Weights of a small transformer language model.
Size: 10 layers, MLP 1024 ReLU, 8.86M parameters.
Training: a variant of Muon for these matrices, 2686 steps.
MLP neurons of a small language model. Each row is named by its layer, matrix (up: input weights) and neuron, and shows model dimensions 32-95. Each number is 50 + 10 x the weight over its row's rms, rounded and kept within 0 to 99.
After each neuron's rows, "fires on" lists the tokens most often at its 100 highest values on Wikipedia text that the model never trained on.

L3.up185:45 65 48 45 56 56 35 43 36 43 53 26 30 48 65 37 45 49 52 42 59 55 42 51 52 55 43 56 44 71 38 50 49 37 59 64 49 47 46 49 54 62 59 52 50 46 48 31 42 57 57 61 51 33 48 39 47 44 52 37 53 46 55 38
fires on: "'", "qu", "m", "ock", "k", "ch"

L2.up970:59 35 52 66 54 51 49 63 42 45 58 35 52 66 61 44 59 67 36 67 35 50 61 50 49 62 46 41 33 47 51 42 50 36 53 51 50 57 53 33 56 56 65 52 46 29 40 56 47 61 69 52 49 31 68 60 48 63 56 52 55 56 44 41
fires on: " Man", " ad", " man", " event", " st"

L3.up261:60 40 54 23 56 57 60 46 48 57 63 46 41 48 60 41 53 51 41 44 55 48 49 53 65 50 45 51 54 56 38 48 61 47 51 38 37 45 52 34 44 59 51 55 50 43 56 43 42 44 48 64 54 47 50 45 46 54 38 46 60 48 50 44
fires on: " \"", "\"", "\n", "al", "[", "I"

L2.up555:61 45 34 45 51 43 49 38 45 61 53 46 69 49 36 44 44 71 44 47 53 58 59 56 48 54 55 55 58 53 50 47 42 52 61 27 51 35 45 51 39 33 44 71 45 43 65 57 51 39 54 54 60 60 50 45 51 62 38 40 54 53 37 38
fires on: "–", " ph", "ter", "pr", " re", " cl"

L5.up392:39 41 60 35 64 56 60 54 43 59 73 50 53 64 65 37 53 38 46 53 51 51 37 46 57 47 72 50 42 65 56 61 52 61 45 48 54 64 57 58 44 60 37 61 46 39 70 50 51 44 65 56 46 48 57 59 32 49 43 56 49 39 40 44
fires on: " its", " of", "at", "ar", "al"

L2.up141:34 44 42 32 49 63 55 48 49 47 61 50 56 60 68 57 62 58 45 45 44 32 50 42 51 65 65 54 41 62 48 59 48 61 51 49 40 52 61 43 65 57 45 52 58 51 39 39 61 47 50 52 57 44 42 40 56 53 45 48 50 42 55 42
fires on: " \"", "\"", "'"

L5.up293:25 44 66 48 48 51 54 46 47 57 58 48 36 53 54 53 45 48 61 54 68 64 51 35 62 47 49 43 50 66 43 57 65 49 40 58 72 42 48 47 44 48 41 60 54 50 76 46 39 25 49 50 60 61 57 61 32 62 55 43 53 33 60 44
fires on: "r", "s", "ore", "al", "ab", "or"

L2.up258:50 46 53 67 53 53 62 51 40 60 60 56 55 50 56 38 57 43 58 45 40 46 57 59 43 59 57 54 49 55 61 50 48 52 50 61 43 55 32 42 54 41 39 61 52 65 65 41 35 59 53 66 41 50 49 44 46 52 46 58 56 42 57 43
fires on: "u", " Qu", "ar", "itt"

L3.up727:53 51 50 51 43 52 46 71 60 60 55 59 55 70 45 44 36 39 53 44 52 62 55 58 53 55 43 37 55 49 48 48 46 39 41 44 34 49 44 59 32 41 44 30 56 57 64 52 56 57 44 42 46 50 28 44 67 50 47 64 31 51 49 47
fires on: " M", " Mc", " 194", " 195", " 193"

L5.up239:33 53 43 48 51 55 57 50 33 47 50 47 70 55 35 42 54 36 71 57 56 29 35 33 46 52 47 41 51 64 49 47 57 37 51 45 63 63 61 46 56 55 47 49 44 30 61 44 46 50 44 55 54 52 63 62 39 33 46 51 47 52 37 46
fires on: "ar", " part", " ret", "om", "at", "art"

L3.up221:39 53 47 61 43 47 54 39 48 56 63 58 43 58 49 64 65 46 58 46 44 61 45 56 45 71 57 44 43 50 55 35 55 48 42 51 59 70 36 53 46 68 47 45 58 48 36 54 57 57 43 51 59 44 43 52 74 58 72 44 37 54 44 44
fires on: "ip", " up", " cap", "up", "ap"

L2.up254:30 43 42 72 54 46 49 55 43 45 50 44 38 35 59 62 58 73 55 65 41 56 34 49 47 65 60 36 44 51 48 36 49 40 44 44 55 60 13 63 68 50 53 42 48 63 52 58 44 43 56 47 56 60 48 62 38 77 42 58 36 58 54 58
fires on: "r", "re", "ick", "ra", "ose", " 17"

L3.up165:49 66 43 59 40 33 51 23 60 60 60 30 48 68 50 63 66 37 62 44 54 55 59 58 50 56 46 36 43 72 47 49 45 53 37 51 53 54 62 56 46 54 50 67 53 41 28 68 45 51 46 62 50 56 44 34 50 43 47 70 45 43 58 48
fires on: "as", "ap", "ent", "and", "ip"

L2.up796:43 53 70 52 53 48 45 51 58 55 54 56 67 43 53 59 38 43 58 56 41 60 28 53 64 52 44 43 45 32 43 68 50 59 64 48 67 69 45 48 46 61 37 57 42 57 59 51 43 53 45 52 37 49 37 51 50 56 51 38 43 67 64 35
fires on: "om", "il", " Ec", "ric", "iv", "ak"

L3.up433:30 36 29 57 50 51 51 53 49 56 63 45 54 48 41 69 63 63 52 38 60 50 52 62 44 56 41 75 47 28 53 60 44 49 60 51 50 60 52 46 57 65 55 27 57 47 64 45 74 48 56 52 70 34 55 31 72 57 49 47 50 48 54 36
fires on: "ed", "e", "n", "t", "en"

L2.up659:45 55 51 40 34 53 49 49 58 64 44 43 45 45 51 58 38 32 52 67 60 35 47 67 40 35 61 42 59 42 52 40 61 45 43 54 56 57 55 44 53 49 42 40 34 44 72 37 43 55 48 61 58 39 55 70 53 49 42 57 33 44 48 53
fires on: ":", "==", "ed", "ile", "°"

L5.up317:57 54 42 50 59 47 48 31 52 29 42 60 45 46 51 56 50 30 49 44 64 68 38 43 46 42 32 56 43 47 60 55 59 56 39 54 56 69 51 46 36 50 54 60 47 61 41 25 64 79 41 56 49 54 58 66 41 48 46 52 47 37 46 49
fires on: " so", "ip", "ec", " out", " age"

L5.up694:44 55 50 56 42 68 40 42 60 59 46 61 48 40 40 46 37 43 49 31 64 46 52 40 63 53 32 42 62 40 50 45 71 46 56 37 44 47 39 47 62 57 58 45 51 55 58 36 56 47 50 54 49 38 42 55 30 56 53 51 58 59 66 54
fires on: " L", " /", " (", "N", "00", "E"

L3.up67:31 44 47 51 54 51 57 56 45 61 44 39 65 76 43 56 45 54 48 49 40 51 47 73 76 53 59 46 29 47 33 47 55 57 51 45 56 30 29 53 47 39 53 38 49 44 38 46 47 45 40 38 66 36 59 49 57 54 47 58 56 57 47 53
fires on: "z", "ot", "as", "ze", "ris", "hen"

L3.up765:59 41 47 45 42 56 58 54 49 60 44 39 67 41 45 75 45 61 54 54 65 29 65 65 53 45 53 55 53 50 55 52 70 36 60 46 50 57 44 57 59 47 48 39 27 45 81 52 69 41 66 50 37 40 50 45 42 59 55 46 52 51 56 50
fires on: "ing", "e", "aching", "ed"

L3.up738:35 49 58 50 45 34 45 55 45 57 66 70 45 48 43 72 69 69 49 41 24 45 41 73 61 49 70 61 62 43 51 52 70 53 40 51 51 69 72 56 52 48 57 52 48 34 63 59 65 38 43 50 58 55 62 41 56 46 44 51 40 55 58 55
fires on: "air", "ant", "ent", "ist", "em", "ax"

L2.up324:59 34 46 45 57 68 51 51 49 46 50 49 44 50 45 56 43 73 42 58 62 72 59 59 45 57 48 51 47 57 72 56 58 52 56 29 50 74 38 54 45 40 52 40 48 39 46 61 54 32 65 67 55 52 54 56 46 65 39 59 46 58 55 53
fires on: " inter", " re", "_{", "ter", " Inter"

L5.up678:34 22 47 52 54 53 52 62 61 50 64 42 53 45 44 47 47 53 48 38 44 49 45 57 61 53 61 50 57 33 20 57 39 43 54 76 39 40 43 30 53 56 61 62 60 59 40 65 44 39 51 59 55 53 36 55 70 74 49 56 44 46 42 39
fires on: " under", "ex", "x", "or", " for", " to"

L2.up680:65 53 40 54 45 50 59 64 46 80 34 41 64 54 53 50 69 57 47 40 66 82 57 52 35 57 57 48 42 47 48 44 29 45 32 40 34 52 33 44 66 40 57 69 44 45 57 55 53 64 42 56 49 53 26 42 62 34 67 59 51 57 38 50
fires on: "ie", " .", "ing", "es", " y", " goal"

L5.up861:46 42 27 53 36 33 47 56 52 64 43 39 69 46 45 41 56 48 37 45 51 55 41 81 43 51 57 61 40 43 57 55 53 45 56 60 50 55 48 43 60 59 47 59 57 49 39 60 62 65 49 37 54 42 39 44 50 59 57 25 49 56 43 37
fires on: "ent", "ar", "ed", "en", "t", "ated"

L3.up72:52 31 50 55 61 52 36 57 67 46 55 58 36 39 46 67 43 54 47 44 57 74 41 43 37 45 49 68 57 40 36 43 48 40 44 53 44 50 37 55 56 56 53 59 42 44 65 43 38 45 47 48 48 19 47 44 39 61 32 53 58 55 39 57
fires on: "p", "5", "rid", "u", "d"

L2.up909:60 52 49 49 58 50 46 50 52 55 53 40 62 45 43 41 46 48 49 47 56 64 65 48 41 49 43 43 48 45 52 57 46 59 47 67 64 45 65 61 56 59 50 45 55 65 29 41 44 34 42 44 51 55 43 67 30 38 33 46 46 47 49 45
fires on: "ad", "ut", "ect", "ult", "ined"

L3.up1016:42 51 52 58 49 44 40 62 48 56 65 47 38 48 50 48 40 36 35 48 32 44 62 53 51 49 30 41 50 52 47 39 45 45 36 46 43 50 35 51 55 55 54 54 58 62 57 41 47 53 55 77 60 47 49 57 42 59 55 42 41 50 54 62
fires on: "ad", " own", " do", "an", " min", "ic"

L5.up135:40 47 52 54 40 62 62 49 44 62 56 46 50 56 65 39 40 53 35 38 61 56 56 34 71 29 63 50 35 52 49 49 53 70 60 47 46 48 65 49 50 61 56 54 37 43 57 35 39 58 30 45 49 58 50 39 41 58 44 56 59 21 56 64
fires on: " pl", "or", "ov", "um", "clud"

L2.up553:53 48 62 44 58 46 53 55 45 46 43 53 58 48 56 32 54 45 49 54 55 45 67 49 58 69 52 41 25 23 40 33 60 44 57 65 50 60 46 60 42 61 45 28 68 66 56 53 58 48 43 43 49 40 23 53 64 43 49 49 45 50 51 42
fires on: " de", " of", " stat", " y", " des", "ff"

L3.up121:39 51 43 58 61 53 55 48 49 45 35 44 63 52 66 44 42 47 55 39 66 42 58 48 57 56 54 50 40 41 47 39 39 39 45 44 43 43 40 41 53 50 49 62 50 30 55 45 66 60 38 58 46 57 38 42 75 55 67 40 50 56 56 31
fires on: "ing", "ce", "e", "a", "es", "hip"

L2.up783:52 45 45 56 45 55 47 48 46 49 49 53 43 65 60 71 59 69 59 47 51 46 52 72 47 56 47 46 50 44 47 45 62 49 50 46 68 52 49 56 62 59 51 38 54 53 51 38 60 45 45 62 46 63 64 52 35 62 47 45 45 54 43 27
fires on: " an", "in", "re", "r", "min"

L5.up1003:39 45 37 36 32 54 59 43 41 24 41 44 35 48 58 68 49 52 49 44 56 36 52 54 42 57 59 53 48 46 73 60 50 35 51 45 49 51 77 61 48 54 56 59 53 37 37 43 53 53 35 65 55 41 52 46 44 54 34 57 58 58 62 46
fires on: "i", "im", "en", "am", "ip"

L3.up797:45 45 61 36 60 59 51 40 52 43 64 47 58 38 54 44 50 54 43 66 51 45 53 57 50 63 67 40 39 47 50 45 41 47 49 60 49 38 32 53 52 49 40 62 50 51 46 48 52 50 47 48 60 57 24 41 64 41 48 57 49 43 40 45
fires on: "le", "ol", "c", "on", "ia"

L5.up679:41 34 52 57 37 46 27 36 43 63 49 57 49 58 59 70 58 58 58 66 55 51 54 55 28 67 36 42 62 57 47 43 60 42 66 44 56 64 34 55 45 56 47 57 49 62 47 52 32 47 71 41 53 56 58 51 27 57 42 54 54 47 59 53
fires on: "in", "er", "r", "b", "re", "el"

L2.up1008:15 44 43 55 53 66 41 67 73 56 56 45 48 68 38 46 61 52 53 66 56 47 52 43 60 45 54 48 59 56 43 53 54 37 54 59 50 58 44 47 57 55 56 46 56 47 49 53 39 39 46 29 41 44 50 70 44 53 42 64 32 42 48 34
fires on: " ex", "x", " Ex", "ex", " medal"

L3.up688:47 46 37 42 37 51 41 27 67 44 41 68 43 76 74 62 56 49 43 46 50 57 51 44 47 62 48 67 57 42 65 40 53 41 43 50 44 48 48 66 56 34 43 50 41 50 49 36 41 65 45 69 53 59 53 49 54 58 35 44 58 56 49 43
fires on: "am", "he", "r", "c", "i", "um"

L2.up359:42 33 53 46 44 53 52 68 56 61 53 43 25 56 48 59 48 43 47 40 46 71 46 38 51 42 60 41 33 45 50 57 47 77 58 37 44 54 60 49 37 57 67 35 51 39 44 48 63 41 50 59 44 42 48 51 58 47 50 50 56 36 59 40
fires on: "p", "uc", "ec", " pl", "or", "pl"